Weights of a small GPT-style language model, trained from scratch on English Wikipedia: width 160.
MLP neurons of a small language model. Each row is named by its layer, matrix (down: output weights) and neuron, and shows model dimensions 0-159. Each number is 128 + 24 x the weight over its row's rms, rounded and kept within 0 to 255. Numbers have three digits each. A neuron's up and down rows have the sign that makes its largest values positive.
After each neuron's rows, "fires before" lists the tokens most often just after its 100 highest values on Wikipedia text that the model never trained on.

L5.down331:080136123110137118107072130131147103135157066123132113122163135113130111083103055136118134125119114126140121133142135136103137100112142170152172133106181127099117168121135129167126117117109148126162144120098109159110108128131157132121137166138087167102146150172116169139183152105131138101120089130152142127113130121163141129144156118133144160145133149080151119087130107125137140179137124099066147144116174116126117095082099140093141121149133117105141133085122122096109140131136132
fires before: " |", "%", "′", ")"

L5.down263:129166109159147101082133143131179142139107109081126106169147164105121170162132145118087101139138124138145102159138111117137104134095157170138091149127095173127109092160106117117157124110150109100152119164140120124090152155139094110128113134141101143111104113074132116103147126111138097112143143121147113158112089127095124096119142124097165126138147128122138183133164137132105164123084119120117114123156151108148135137110109124143134147179190155120134143158166133174106153146100093
fires before: " |", ".", ",", "°", "–1", " "

L4.down188:129096101180103164136116139107159131109153137170088172101121134149128133103110116130184157123145117088103116123073114167154166148154137117132126099156182146154140129133111124116136125116136102152123128127130156162112105136094171135127135159153105115169152111105101150132126117160145113087141094140108143120150116135128068142092134115102109101120152146143126125116132162120130174125130157152156144062164111165106132140151142128089140120111123128146138110137097093150103169123184129
fires before: " |", "Release"

L4.down4:153114136155139151130136133152178131150140156167143176144114058160106163122122174116144135131126101053113143130133128098130092145135116126081130121127148123130109131121134107114145131105107142139136164157140151116159116138113126167146144135179104136087140173148145165104137149120096121168140128128105140163128134117161125115075132150100107135108097121106121152139104115149140146136159176172125128140193127136122177114092122114133075153137127137095116143166156138115152121162104132
fires before: "\n", " —", " ", " 2", " 6"

L4.down164:072172126116142122130089084094122140126121131128130124106123131114144110145145124135118117127117087105139124129164163169105106122135170152105102126102144160083098165155085138140110116099097158119137141156156118097100075112118120079170121133146139168100124109114115092155127113151108096096111108147139112151156138150153189182129129115138162158132125153156145139111144102129130100134113096118137131135173164138108105127069112123100170117136092136174124128150128125125131156117082116
fires before: " |", " (", ")", "%", " m", " "

L4.down400:111105137104108119128148137159073096146080127116130173126195134132130101133156076124111121119098131132077135139120148154125105109131172081113162147131142140132141166132136147119129117148111152126121100109143140167124123134173186161084062134110140114103146129109127110128121107138117132079149124125130128129165144156158135082085157139126159132075128152137100132095121056143118146144106175121107129120137101149111166096122115159145134133135159126138130088142133148139117127119113135
fires before: "\n", " |", "ta", "ve", " is", "s"

L5.down125:156125144129112109159137140200131080152205146088144117105083100128128143109068172127141117127156141096118109091102113106143099142127139113133106126115125149113090108173139107122078109174121115119101101130123123082115167129128107121120109124142102118141143147145091117124151172118156122106168116096129141149139172109139136079128120115170131141102125105137098111122091135136117149163103108089133109126124127146156154127147145146130106123124119097094165117150158130152165121089136115
fires before: " |", "%", " m", " ("

L2.down385:127125142132118172164119159159108178127161116106123139152061124163100196130206103087107109095094125124067114131122157118173097107146112138107114134130104101117152146134108123108129115102102176150137153107129113132117130133146152110129149162152115105117147126173123141107134127158113163155126131130135125140118117126147133158086108170144142130128144093140119124122160134129123101147086168086128137116151093121106124110133132115151145151088156129132102113136158114162168131173137148
fires before: "\n", "P", "The"

L5.down196:101128133197168096113127114106149143129127110106166089155087136132130101150114111103123126097111151149103112144165155144132100118129128149133163119113135144118144115136120122159188161089132163150107170182150116133142086103132144091142166143146137130111116145136139124111079126094139111125109109100148130090134115135104131114171153085169081111171118180156109126130124142119127119171151119159142135122157165141140162097088107142127147092155095153124149088103117143124154121127128112
fires before: " |", ".", "\n", ",", " "

L4.down31:143109103079116136144102121110136162107129108117114095137130131159135127099104068133107099132146099154134158137118085163117139135127120174094140157139094116110144134146119159137162138162149169135125137105156086171145116136124140118117146124155119133142080127119086123135123133104160119104126056139142126136124117108139113099084117185184086133140137145108108081085146169126122112120119133056138128154112149137132099173150126122107137146134109101136088107104132163139129104156152141
fires before: "-", "\n", "al", "s", "ia"

L4.down86:149152161178141106115119136165137121119142116125102154143077104150149157110125120083151142112112120139138107172122157149130103101078133130040134154120113103125133162074145111149163159150121152130130104132126126101147133124115111129127137129136167160094112132163107161126117153120137132128114163124103144140131126082145142152133102130107143162142125113171138085163143105147184088111105053168135145111087139114139132155085127096133124124137150125143154148100127161126147147130144128
fires before: " |", ",", "\n", ")", ".", " –"

L2.down88:147061169102175127158132104103119148137176110100117109104168102122149118120121098151108124080145093126146186141145152165140127124145134173132123128156102095151147106130087066140131143133187093153132135124171162147115146145114122118130132116114100098157137127107124147107157146106156102142154113129126134111138126115138124136156117178126121115156126076116068133167130136118140161092119141135122175138141185160151100118161114152110118123142155133136104130137107119118155117112122128
fires before: " (", " |", ":"

L2.down419:121149165110111170115137127145134101151145153194122138130115092097127118122141123145092123092140144124132126168126165161165130140153122142107143141115128115195144136112112124124150143074101135134119132143165114134131167157095111112163126157157106133129152102139127174140125114140096200153103140116153128146140200077132087086115121159150135119140090153140132142161152116165132138111122117162137133109126149132141134106126124123150124122123098107105145146177124155153110171170082122
fires before: "\n", " ", " January", " 3"

L5.down309:131105154108153103128089131086146148136144138137115122153100139124148161112194149185095122132154102090101113151136103169135131112127106114116140131104165122088127128168125125130142060187097171120098128098096149169110140143131114122125150141176125121139112108127143146203136111154127112118123120092114126134084120143115122137108116157128138108116155102097099107088146131141113149097129131101162167156143151090146137153164092121134128160154150149112122144128155097126106106096120137
fires before: "-", "=", "\n"

L4.down168:141157164131160099114129120123156110089137098181164143133153148126127142111140125117089122138152174103089124175156120130117066118092138127112147149101086133092155119146151084149136158120135125121110116105121142163119117112076129107111137127149138136066147120109148145130143133080121141100112161142127158126096084179097103117132134114107104131111116088084148128154136123175141167131165105128080152159109158131140114112126110121117114122162114092133159106147136163152088117122133145
fires before: ",", " 19", " |", " 2014", " Go", " 2020"

L4.down140:145094140124128118128119138135148122147102122145147140155120137132121144120106127123148118166086139099142117137076162129149126154169141103102121092136168119147134158126093175157107092050080145137139124126092162144097168151123058145116133129134136134122090103140136162090113137134126097137190145148142161112100146133119132117115114125104178129141130170100128138117141131152179102149103097110126112141138164122163133145151118113100142089118155099181136186114154123125129131135130146
fires before: "\n", "er", "ment"

L5.down113:140097098115129178149090130125130062151138121166109128103140140149116075144115119112137119121133136157111122117144141128168080075113125140158183134130138089145135119123141120102100139100124145092144128092147127148149152153152119095090115036122092177076165121116144094145116133115124123107113088153108118128133129108147124140086103107124142162123116138118103124092145145151146128134097107097119127098128148145096118132131148141171114156125118151106167129127074098116102145117135137
fires before: "-", "|", "\n", "\""

L2.down6:136140118159125124135147094185126124128146136099107132102107135151159114099093100146143122150146114082141147142186115149136131113131158105094157149142110142127143130097109171127100170151077135112087118130152136178110110087135159119129113113108100151116095061084106149148146112132161157160058113114125099112140163141142155157107148122155102140130135126149102182145142165113143138147115105120128133122138071135150105095134152136109121152098133125125092088139124164127128119120109141
fires before: "\n", " He", " The", " In", "in"

L2.down439:182115161117101124197129113184082117114129117158119141105115145120161129112114140147154156089115089120133110154093160149163108130140129102159102107101161109145144113111149149136140132127110101142105154105120089141122134145084147125178098127142116121100081073108116144144131122105144110130128103145134120126126149190138107102144093174115134105139099174080157083180117144122118119142152147114134114089106126163145124147138144134154152149121104123122121123128088101124115089103108135
fires before: "\n", " The", " In", " This", " He"

L4.down329:142143116145161141101136129118156131141141093122151124163115136110145124140134158147101129150101126120147161118127108127133100114131145138122101115141141179100119152141054153079108097114162129150115067166174131116071142138153130108127131102110155105107151118110153130121149147113182156133160115106137114140167117149154166079166129115124172149127092114116089140149081148126132144107148156138166150140138139147072113122122129146138095097090106126115161160117128120132094154138096086
fires before: "R", "-", ";", "–3", ".", " ("

L2.down46:139171095097180142185127118123149103145123127147137143130129108143123180118127143134155103152175157115152143129108128113108136118130127125146125135140195109154087149104068172144133112118131150108154080138113122111105185100153121151088131119155138106157095148129112106130129148111111144115097124089114119155151128143099139157136126159138126126165158148153164099149123107170145103123100132092100139116152139130137100121072152110163103085127160162154138121111139089104127161151126146
fires before: " |", "\n", ":"

L5.down287:113106161169117151080151158177105154157130135145126107140104173155097122107166158120106138154093144141160123133137109079134151117110096082134105137092156119112082118103142134126133125105156106112101112145166133124121138133125119166136113145186166153143151089109115105100147140101139129122122182114077081115124071114148093138126098107151168139156127148141132170154102149133105118149134109132148126151145174117115120165104104146162106130068127122137128117135130126128134120126101107
fires before: "\n", " The", " In", " He"

L5.down386:140129139116104151190131109138095165105158151171140154108105149142162113115160148167098126120156143151159091132141117165143106147104094091120119095150109139102114134105107125096120148134148139108095133132111121147133120140101065119128111153128077136132142138138114137172138155085140130121087096119128103121122124116109108157144166111183111098114141113118182108149082141128140140147158145127112104159094130127132161133101114083064105078123113122140122126160165135144152121120088140
fires before: ",", "\n", "15"

L2.down284:150144195135113067114142086161089157142088161171147145135145166124124119139120141159106119113127128125142127143109089114119107107123134135148112134136129121144104125149086139089151081140131181124172095105100128119113121114151127190137127105115101135146122101129089119130118115127120115067127090104130115133161119145104093102106101154118103125155121114134126144107120060169123125134128113174132122120180122146170131130123100130124115134155113113154133132112153139071129187135105127
fires before: "\n", "N", ":", "W", "E", "C"

L2.down119:101145082136134164153131127143134125107113128142134134098103084149122179119068141122144131116132132099093167126088148131154143140114110170130125123140126152148139141100140121082157121139134111109087121145136142111191178083141124105103127173114095076144169117157121145137129145103122125164117116094131132138152155120137110101156165145145137085127131112160119171116150155140123177098129149158135145154145121134116169123123092150140147053091107120122123150112112129136103149138110173
fires before: "\n", " ", " —"

L5.down89:149133078124092148151129125118097128092097141142113148078084142101134146112122168090102116113190159097089171150165137151129156163121133177130096116130150118139113082102138136111124152101117126148134099124142152161153124133116122115125163101169126131125118162096116143143063134163122120109148128098117111133155092130133118142135114127145106115137147099140149177168069112130127136135167144164121131149089139119144123124111106167078134104147115142122164160125122160171115139117106133
fires before: "\n", "et", "ri"

L5.down437:163101104104085148135130182140100141160147161094144147135102079137151107164127119083161143103107138112101124124120146127118145146124147131139122158118144116163113079107151144053144151114125160150130068136094134140138148133140164087113126117124099143152120129088104167134109088106134124098111115129107148142137160127157120113148138135165120101100082142108164094105125135156181103097106152091140133120120167154114117099147134111150109115151131127097105089114154123111095134121151100
fires before: ",", ".", " the", "\n"

L5.down375:110147087127139125104138128131146146118150150149129128146109115090148125144107148142124149128131136140135138091171101168099135149152109107136159136146141150100128126091122165118138094155110103057148135147149120155086143103112119131123131076140131085103085102085146134147140092114169094131157157173128101130136154143114131142162179133123142106124165205130139117165175189159120123163127108137104087127113110129107119164107131148131142122147149106132123156147102126098128126127082123
fires before: " 19", " 18", ",", " 2024", " 2016", " 2020"

L5.down172:104095123126119151145126122161132121119130124112103200102166154123082134132088136147162045138162110147133130096116147093140141117158157158148132094138171140108136123144180168162119129115115118113119154121127146100134095134175127112130108112092148098108093111118174104097101104105078145155118154126155128148140125112132150132159140145117128141139100121144098164107111116116118150152104094087142172099115132145148150111147155131147112146123064122123124094115147164094130134140117117
fires before: "\n", "al", "st", "der", "u", "ric"

L2.down205:123142139108120162182079110120141139120119094137126132176158156175105135147139088097126136135106159125147134143136100114131039150162101145126160102127132159093146129163131125165080153126144139129148165144128152134145186127139128130093101122155154113130140124153149125097134122122117125143121169118107155178085147107104121104130097153106082145132120132115137139097137096139113142126141098128121146127126132100105084188139165153145171120139146121081116127093142123129144100109099113
fires before: ".", "n", "vel", "v", " |", "min"

L4.down93:166125090125121146088105102156121134134138180091132093143127158162132121069119151138170125096109133146175184138089134142154153087135097146145127106099109089153175084151129141106188097122176156145134124130142139150145145113105132099109152106103085117125109158113131105148108131113126093122108115134136155112156154095101132124085109160143144086140172108156076092118095140124147145145104128104146129166131141127138133163147141115143122118112130113097120146145141128128136099150119114
fires before: "-", "\n", "|"

L4.down410:123117154138102140104136150162172127123156104133112157134136136109121077128129156126114120113128131094130131111140115146109154094110111072119130149131137103121126182164142075192144135108113091118134169110134117132091132126146150087129114140125085125114141141124106107132136121160118130127124086127099116138124115126182111169123068147106120092125137136204151138128168087124116106121108137152118115147113185144103113105144168150096127155128195123097120117116174131119132149112089127
fires before: "\n", "d"

L4.down406:109073117132130133121154105131118131133125113127113137113102187120137131130176160133145105113112151173132089127153134169118088114098132131143142145101123124121125092119120099148135123142138165110116159117154097120089120114101120138123161161144160091130087111140137115106168164132187130131150150100122114132120109122208157148130129114112107148117079126162120133148069112131146098159137114154181157169117154154157125134155118122081108100137117156131079109124119149164142163121156136
fires before: " |", ".", "+", "%"

L4.down149:126115108106150138126162097136112154139117134104071128124142153102114174136162092150134116104128125167145144148143163126097145130145126154126165126147117116118117120124197123111151133091096116092136132117094137118157156119111132104118135115136122150099140164125146165102121118145157144118103095172135128123153165120168118119173101071114114163122138162126146126126139139142167162128107163130083149132114091121122152145131114056113146157110150114147101135156105157062079138153104098
fires before: ",", " |", "ation"

L4.down213:102137128145097108114115132152119155109152120147158131135081150107134140138120064142102159134099094157097106133110113125140107149126130141109104136090143129124088130145157135105123126159135110119134110059119125161146140104131114111129090096109151175081156131130151148136121136173124117120106109135141093150101136133152089133109135124138160166119120103043153143167129149116120085175149102087115147112149114113147145154149117143144104156107096134112172100144133121083071116135122098
fires before: "\n", " The"

L4.down257:124148175137113125102175186159130109124145124185100102091123133124102118141119118121102135144131145106110117093150109145111107115110149095086124134097151075110178140128131088124136116086102134141149106103126143100145106188107153145083124154143114142098097116162137152128124182118169105137144119171133153124143082117156127099120090117110117164142094142122141158150142115142136095107122101167100138137108122167137135148141162095129099110078137146133153107126155119138115161156131107
fires before: " |", ")", ",", "–"

L4.down260:134143154139108109146141115165104141139132100200096121156128110143129165126116120134117114107144127127135060131102148178121154110136137130154176152157116113140129135118166131093105132127101102120150152124133108113152123164138104071182170133142116130121098104133183138130118136105140092163130128138094144089132123129112157129123163103107123168116122128119153094117080121129083107115127129126117085131102136093093125184183088104113124112153127141156101124078150143141144120143124092
fires before: ",", ".", " |", ":", "–"

L5.down29:115132094047124109202131155128164127150114135127093171113144117045149134151116119129139155119140098097151120102090109141119148156089152102134127103143099140097124159166120122158137156114109168150123130130093128140124151122107179115108157143178124134132119116130106106127141109132167118118121140121104148147140197148149170146137148124134150150168145145102117098139093135135141149111133139145118128121135109127152086107133134113094103150129100127087119152119126083124131083120141121
fires before: "\n", " |", ":"

L5.down136:164113134119142090102149125117118136099131059148164067138130140130162134114104160144094144139111127094131108153090109150155113096093134153113089086123130107171140123130111182155156085135152129150166125057080137126099162125105112130143137150126106124143131101175103121124101145120159139149159164105107160138116070123159125127151108155129125121153165134095122116109121087125158132128100143154114141158136146118132167125160123160130122099142109116126132134146146110151152126163113104
fires before: "ed", "e", "tion", " in", "ive"

L4.down292:105116137144131143105128136105116173120136127095173146141085155163105114144132125111134158149121135104156102164121096121172117113120134215129154119142139191136157107095090126123155110145159153128132142128167164115050108117126105104125098140162135121110132158129088137136092114126170126115110138143162170102114127122175113110123120095109148120152104147117140143104105088104118084146127152140135109090138156160144150080123156135134141130127124117085140145148131144112120098151129094
fires before: ".", " |", "–", ",", "'"

L5.down436:152146082161071102162157136109157161162139180165091147132102150124114127122116125141143136112136123128108113120101148102142135144087139131068137140120151139124137151147132142093160135118174167143175142106124115170117114128129169148162116141153165180138096138104116082168122118137157132127122155154115151155141156158124104132139168122153124110116148132095119152108121139136149130163151113144181073113153062138132141104122096101130113124121155097112158100153141131131119145152143132
fires before: "\n", "-", "The", "===", "A", "S"

L2.down72:126137149166090162091134153101132141075140107140154126164171098151158097136139106128108140158146132096138123134143092066112165109109096098144117148128127071089090119144148101122169122127116125148096127108127138140104179092105135122165100142124143132132115133091096116134151132110147142157107124149154090125133165111135123174089145168139108150106177101112121106098089119111117127164124140153124141134115090111133138155086119120135126107162138145169128115078136133107152148149163147
fires before: " |", "4", "3", "5", "2", "6"

L2.down189:136083091130128148111152104108142116077101121097104115138095116146159098128118098122148110135155114095139114151139160138124106143115056116128091158135145104148141085147133108102141111115169122131115093118143088140132121128133103129152164119145099122092121093116154148100156113142103160089138155098125116131116146088112128136145225164175164121133132121123102097130133149125101101137116114123101164149177098127132145137099104119118106121135139091161095143099123120163085124146119144
fires before: "s", ",", "\n", "t"

L2.down299:113092130146111140090138153098159124115117146161099111042129094133119113177104132128137114122111082145106110145143170149124115109120163135127105116107099118105108111149127129166129088125129146128160158115090159125129134145120133181127112123128122102145130100130156115150152143155176136095120156091135147138126111088148171115167170111127173127120136142108132123175149153132138074135160118131115144143157108124124125132110154125133133129174082170161105133095115164115186156124098137
fires before: " |", " (", "ner", "+", " K"

L5.down169:102127109155121114142129145159084096174158147153160138109152148131098148132112132109129160092094123038120118110090088123136156164137120087147135115092133129122134098133099125085155125100092166084143155134135176159105164109160155120148130146117110142137142123153118117093101182124105093138144160100157160154129161119139128153116101107130145095144156127142150113126147066120104154103131155118121124117138122124152146101110128123126112120136105159114149144125152087155142129126091156
fires before: "\n"

L5.down117:155116148151127129106145119169148125135139128117126160160131122121123151149107163120115153108134137123151110104157111095164144141105111100122127134128140148177122154088109135104095146142145113104145106117091136131146131114112098133159134114159142109155149111165135120106102118102094138138138143140106127135143120101136138135032119127137132134136105101070132118131126157172065128153120149128077143157166123144161097175106122095109116139100064133122139151172084090138096123142069137
fires before: "\n", " —", " ", " 6", "S"

L5.down77:143136153113109180191179139160126125105138124113111194105128128107137109147112130125116153132151151154073184121156144120139153124135125106101142090161109125099120139136140158175098108148123138102136151126136136135124122124151140141140145139126111137160112133140129113118126125150147143205116095143082122139159132149130132164144141109129166162129119155151128084126100159127118090145093138099145102101116113116158119130096111167138120120133185147115139129079141150140122175177098168
fires before: " |", "After", "-", "bo", "point"

L4.down152:140162083116075141151067138127147157165116098127132161157119147100100164118169175152139114125144114129178143117087137094127171126159139127119135097109101096127101119120151116125140137141131135138132120131103129114106141147138161080132160132210136113127133132173157151143116125051145153146178137154164130134119123147142144142143121109094151162109110136132110069126132129119142149112109122109122103139166159107142155134114140096137123117105130104132112124117113146119141138082176142
fires before: "\n", " 0", "fe", "s", "port"

L5.down3:126096170161122150146142158153112116153188123103107112103138147102135128145113095137153094134158113123134115109151117124135133110134138150182114112173154124151145147129122098138115136124147096108121143124138095115153100102147150118177065144114134105164143114160112123137177141127104112116095102121143120155099146093150138099103127112150121161145114176101127170102131142168118115173110132132126125132100153158054135150088087091128177110141105130130089103148089116153130132131147102
fires before: " |", ")", " were"

L5.down301:144125068176146122134138097123160132149114146138101133114104089145150164161124102112106174166122139107091116099159074122106143121130151163107124109122108137149118119083097104151102109113164158132136138124097093147132078156099144142156133143115128194178146112180097132087132108114145110126177100116116127146142084160100133148136098125106135115098091117109136125162099101141138132125146144155141141123113124077122120156131091134108159131127152111118116129130156146181122115142108135
fires before: " |", "-", "ive"

L4.down15:124108165105163117133134129129115124143144136123136129116142163130194140133120118135151154151115145154124080139173122127107125136142137111124141136123189117125120106124129091122131100138141116125144126124111132095122127154165086105066135152123087094134077147156159127108105163163114093135143148101135105126098096136149117170123106101146150163131114104132121114087159137103126104128143117178124101156140195157163170130192143141161089139130153148101138111130096107100110125105090160
fires before: " |", "%", "°", " m"

L4.down216:116109158105111082160129126132129138114114148156177116102151183092186155106156089106119095152153148126084097166114146130064132111140131118120106129112148104137129118139107123111116153115066198154098101113148165134128127151131148200157080120146139146137133126121119171156141144131121127094113127120089118123137120111125126130116131111107111108101153109103144105097158111108115152123130121120180131119089141135141151129164114164134156129121134109152111110140133131103078106096131124
fires before: "-", "=", "\n"

L4.down368:178101119106095138147120134150148136106100111107114101129092128125113095126180116126117140083099148119157136162112147149128111168141112147143101119109144126141081084113137128126126147145201136147117128105135149148069126137118135144099114124133102111159123120141139163120147129124168119094082150160139103103097131103110090112107094127152083103134138135097170095104175114113140056104125160116123112132154150098157140102116137136120129133097098123165118116155161152155133095143164108
fires before: "\n", " He", " In", " The", "ive"

L2.down208:100115131129117089141116112172174107128178104143132147161139095152125162146116144130146168154128148108138130129160131097132154091117123120084193169115162122124138130135133126184151142141118122150121121161189123124093105165128085125107128164084079163118132168122116121134149136139111134102131106121166166145135127136106156159154133116100131103127117149124128128150144139124115137115140091101118159094115102162148124127146124124137080116102178142097115095129114165147195095130138147
fires before: " |", "act", " "

L4.down378:095072156159105111137115145128126108131149125154165121104095155121167128102115135142121116109133151131125133134133109127103160156148109138130108137150119108152154115121137092073120165145117141120115141106141133102161136180138153124139109147158123152142159147184078171086134174133106170129091135148154110137089152097148147097060138127134091143100118146129122162156127156096186140119157186144110151110132110111109119135126121106141143114090108161136109150134119133131127182160115130
fires before: "\n"

L5.down187:075183152118141111105109158128133076149102142107161161129136093143151116158133115165117099132164138136172155132099137105094122110100117141153117106147132143121117156084167151117153122116112182101126118129154129127158160119125094092072096087118120172088127075100112148065149110096149139124096111091156139147123168106130123158145120117115109120130087114145150142131155130119137144131140170141120119101117118133125137148122119133110163148152144145148129154151098144150089129153093148
fires before: "\n", " ", ".", " A"

L2.down378:132128130130163133131116135145127112116136122132115133127122142119126172147142110179108094089167113160135133151127102133127093093111082136151104159125142149116111133118134099153117105133118129129075102190144100079131089186144123123134094114092070141135164135139141131099163144113081106175179100100129101121127164054127144109112122137102138134137145119125135121159133157117136112107139179106141110160131152130118123101118125139158115132127143148172144160100136080174118110122091126
fires before: "s", "m", "t"

L2.down409:163111126126105129142103149108116173091123160190118141110113110110141136156132091127141158150144125115094110102150120118113164128099145103119113128124133118110124117087124096115118128117109119140139111158124121119113138142136160087119129112101152139106141139174160165156128144116148165137092145106150093082134100145103118117147076111124104083170109124187172134142136104125109133068134151168140161139118149117110181144144180073105107127115095137122160110118094082120151136125131158
fires before: " |", "–", ":", ","

L2.down70:144103091107100150151142150098126094131095155138096130114129136150134060135103128162112094122136137125106113161165129089137116129113142150170078157080120138135155144110108144147113143102138134117108145090136091115128129120112184108113110127148101109106128143140176113146155186110080164140156118145141119093115137146077121135098156119123156095147148166117094132167086103127166118144112101094092146139116146134145147126115170149128092113147141103130110116112188131131138121092131130
fires before: " |", ";", "+", ":", "\n"

L4.down13:139112166147120119119185111101138152074110164116104109176094128173138094113149141127108107097106133138118145133121151132175127135158107136098072128143100105181128156150111151098134098123137119125125137095157123103114145113098140132157136121126122148129119122157159126114098115168167135094132165132133173123091111176180073166121138094148167131133133155108154098151107118121167119104119134076123164115143116134105135119149144160134170155157128138098130092100110116134121112127139113
fires before: " |"

L5.down19:123110097107129121155141127106189115124124121125129125108107122114113172103089130084125098116154137116148142118044143107111158146126149147162167144134141145117114104134137087119141145130123135160137115141136155090146149112123163105141161122115118103126160154083115150111110166145110104152128141165150095133173135098157149139164131089122150155151150092113093181161094162113141120130120110100103144119132116137159115118111137149135099053157136119118140134117127173112097135117083086
fires before: " ", "\n", " |"

L2.down363:130155138152101171149123168119121152106165103110130097165129164100119143127172157134138123126150170158104103155118130124108091111123131161144164129141142136108124114148135142094093138161150115144136150145118115133059087080122154173119146083120186128154089099157123133111152130153140131105103153124126154144135097088126115114111129085104124122146120106180117145130123131113102148143095141134156119096098136170114120157164152145103130141142134169112179084128106119101144167097128122
fires before: " |", "–1", " of", " Championship", "al"

L4.down132:100135139131119113149125115095132140132123140124099147134115094128075102133121145141075085158138083144105132136135145152142081144134147164145101115107170150131152110099112132144107116154104153125129117110139075177124115190100139157109133102088143108098113127173118124092124141157084127143095157161164132098107113159130139105169147142160135146137125152085093130169102155135126112112151100127136124096121141116087126176131153090106133083151106134145145120094129157182143117141132134
fires before: " |", ")", " (", ";", "ve", "\n"